Weights of a small GPT-style language model, trained from scratch on English Wikipedia: learned positions, a variant of Adam for these matrices.
MLP neurons of a small language model. Each row is named by its layer, matrix (up: input weights) and neuron, and shows model dimensions 32-159. Each number is 500 + 40 x the weight over its row's rms, rounded and kept within 0 to 999. Numbers have three digits each.
Before each neuron's rows, "fires on" lists the tokens most often at its 100 highest values on Wikipedia text that the model never trained on. A number after a token or word is its count.

fires on: "s" 38, "ed" 14, "ble" 5
L6.up123:518475484532559578523546489555533456490512532490541469577508480554556492452484422468530430509536480524521485546525481460529500521576530487494494478531568469517486492530477457528516534532487571483530502495531511471470501569520539563514466537533472525419581450491531472443500604453529464452418507449497453543475519540412497535555533494456510545503584526524449474447427539459456522523488

fires on: "'" 30, "n" 17, " of" 16, "ly" 12, "al" 6
L6.up401:587505479467572492452519391586475510450456524520580477491532488603530527473544525525511511499490434502626476501475402501466460563521491459445489503550554559537497474516456529550501542478546539466580479448510484554422478489465535488499523472515488493402542420476512474527495484434457450499457508528546463571516584469503525521482556506508478533477464571429512530488519524494462471512458

fires on: "s" 32, " that" 24, "ed" 7, "als" 4, "ates" 4
L6.up319:464458507480605563502473560579455525507552493479537447570511524546517485480433462457506462607476490525466510466442509513476520544502560507496478522521501496538493527505507493525513483544454499457520495451547519480492500580558568474551430568468482455469544498545494459443450569441541477472502482421572488531451588540455461566574560536456496496525501480433376504498464500430524480534470

fires on: "s" 43, "'" 36, "t" 7
L6.up1846:441499486481506540506583475537518492487515508481508495581511459498540501516427475476569392484542498597525529522527492496439605502442491545526461548479467506543467553560455461491558546591488499535444466539457542501482442512545490509505496485464480469369554447546521484451498523524517490486485427464521527501466494526515527568571498512521517454472531482460503574507551483426408501443508

fires on: " |" 25, "s" 13, " EU" 9, "\n" 8, "ted" 6
L6.up578:498573531571508497479527496536481490488447555505488470573452515500574449451442441472530406541526468528492581557552479511526495538512533507523506455481494514511459509531493552471527522445548541475583517533502445462508484461547484472500552434517475512466506446521451538441471542459474437490497534513526523533518512493468454450476551455499459537436575501506467487442563477524457509551514

fires on: "s" 42, "men" 10, " for" 9, " of" 6
L6.up181:521500560597593495522577464497455486494577517522533455512520482515451519453473541438468488484520554527515494550491515473542499530495491451445558499528530554498488514547473450479545496500549510459517506458537565414456513509499516562425536546576546482516445508470485478482465530507431483562440461497476450431543561489447525457510524521502471534545481533484515508484525518470546505416487

fires on: "-" 19, "–" 16, " de" 9, " Sch" 8, " &" 5, " was" 4
L9.up542:463542491529412515534459425430506498435537583617466494492460469447486437527521531430558485555505463576564472576525530527505526464534490570498513478463519512438470395501542427440498546489487535442492490574494464549532442518486443494478497574521463466404532524542514502417441518476544507466506434443566497466441491527540463499510553514479521476441513473527435559450510546455457444439525

fires on: " and" 20, " of" 14, " de" 9, "-" 6, " dem" 4, " Dem" 4
L9.up1997:518456529518490546454559520488487483423492473532568542554506503493455451503499447495482530523477470518542529541457462474511512458512570551471510432454547531509526451487498533454446586462558540449526462472511451517466488470489465504530561551539482523466584454523492486398470498463453485494499475519502484458509515452524562388545596462504515497458456460497464536447456509494498487441472

fires on: " |" 81, "ed" 9
L6.up356:545458502527560507520435484517496522531508489487514455494521453543485514524527482528498473602479520479526482513499555467495529530506571440457466527447573552511467490498532469510496480537514545455461472570512430504414603545532591553529476554547505520508489570525519529435452498464476501515385517466460465555486528545459466484571484433462534480520537456484539502520510489510500496494487

fires on: " the" 19, "s" 10, " and" 10, " F" 5, " C" 5, " his" 5
L9.up148:507479542467614531493512460475499473450439484525514498542495451454509489486569471447449489433523470474539505549534492529437581577547531430471513491546471514652491429477445498552479495590549589490502511498550465453498394517466536491465501516535508489475551498527509491482418515469477492551498436533550422515446459501549493525556506488448469500471495597501452502525521486516445518484513

fires on: "," 65, " while" 19, " and" 6, " with" 5
L9.up134:471494527449568489581488475501515430487477492482560510481519430546481431502442470523532501524533513465535492525486482521483534440450580486519486513562471440517432473473562472497500538472540532446534481451545502480543547493498460471472544450482455466499573532506485567438498559445486463500528520421573520525494473551486554486562508521534453526487531486629490505454527420473522458451429

fires on: "n" 20, " of" 16, "'" 12, "l" 8, "." 8, "e" 6
L6.up144:539519502460522534520568492515496494494509505525489479560507424523492541511487466500525559504586510533495552437472439450494528543587562525509525501484522497542458498522470504456517506455529477485501418509526513480462473506553534539467463505468519583456550524602486475509436466507438437452473547565565448547558549450564516470517545561469509486504490543481483486448516519422489517480545

fires on: "s" 19, "-" 12, "ss" 11, "le" 6, "ch" 4
L6.up1124:493494479533506547501537413544510467425512510544554531489523440445508473467481471483487531493513520508505508553539461426535491499552511548518568570509589569512542545470562402503552498512492505502504454546513448432473422581478537542510533589548573495538549467496507445452448477503512597482469498477506458491523484511486539510563547485478471525547496555462493479482505446506473496478461

fires on: "=" 49, " and" 17, " +" 7
L9.up1404:497522519452540522533507491547499494438439454549493532579459492564532419457494510497574467462540479476504479534437487499518518547510507500481423531580478512535477516498508495486462455542554516522430507460499497513454484546520467513530479424511542428545534461589457506456517557512538547483527431423493536541455471513521578516519513544516516509433450442546530505428560547501444493467562

fires on: "=" 62, "-" 8
L6.up1517:513411522427515474529493421492494462480486523583535525530471491466524496507562460497508474493449541448464505514485473439543466569501543469539522500503535535459507468441564540531423483564508492510450477526509487543524472503542488489533438501497528509524505454540418491491576509591501517501471539508508450489449441469475505507521587488495401479467507456506557492503536535512458516511507

fires on: " =" 39, "=" 32, "|" 8, " and" 6
L9.up302:449504468484521586528470476581459517534515454537495502537439533515542493581527510461576454476509486528481428557454443500434491542525591509509447495429482517502460523453488504504515523533503461501535472555508460439489536582506528580530554513419457514571600519556504581423456532451506506413352445507545514438467488495498552514526572521472492469462504507468487580468429471521495566537484

fires on: "," 56, "er" 5
L9.up1151:501512544577479512451415470502476517494565601511516461453465475547589511482456606520517412508490583502559538480507493430479511488468521494504490573522514499477408443469498506517443458439500507484485488519539501446424489537426551459552460487522531552502481459528477514523528525474457529509410475492549530604514481537505549533467482470432448584458523516468434524502588523482584480475466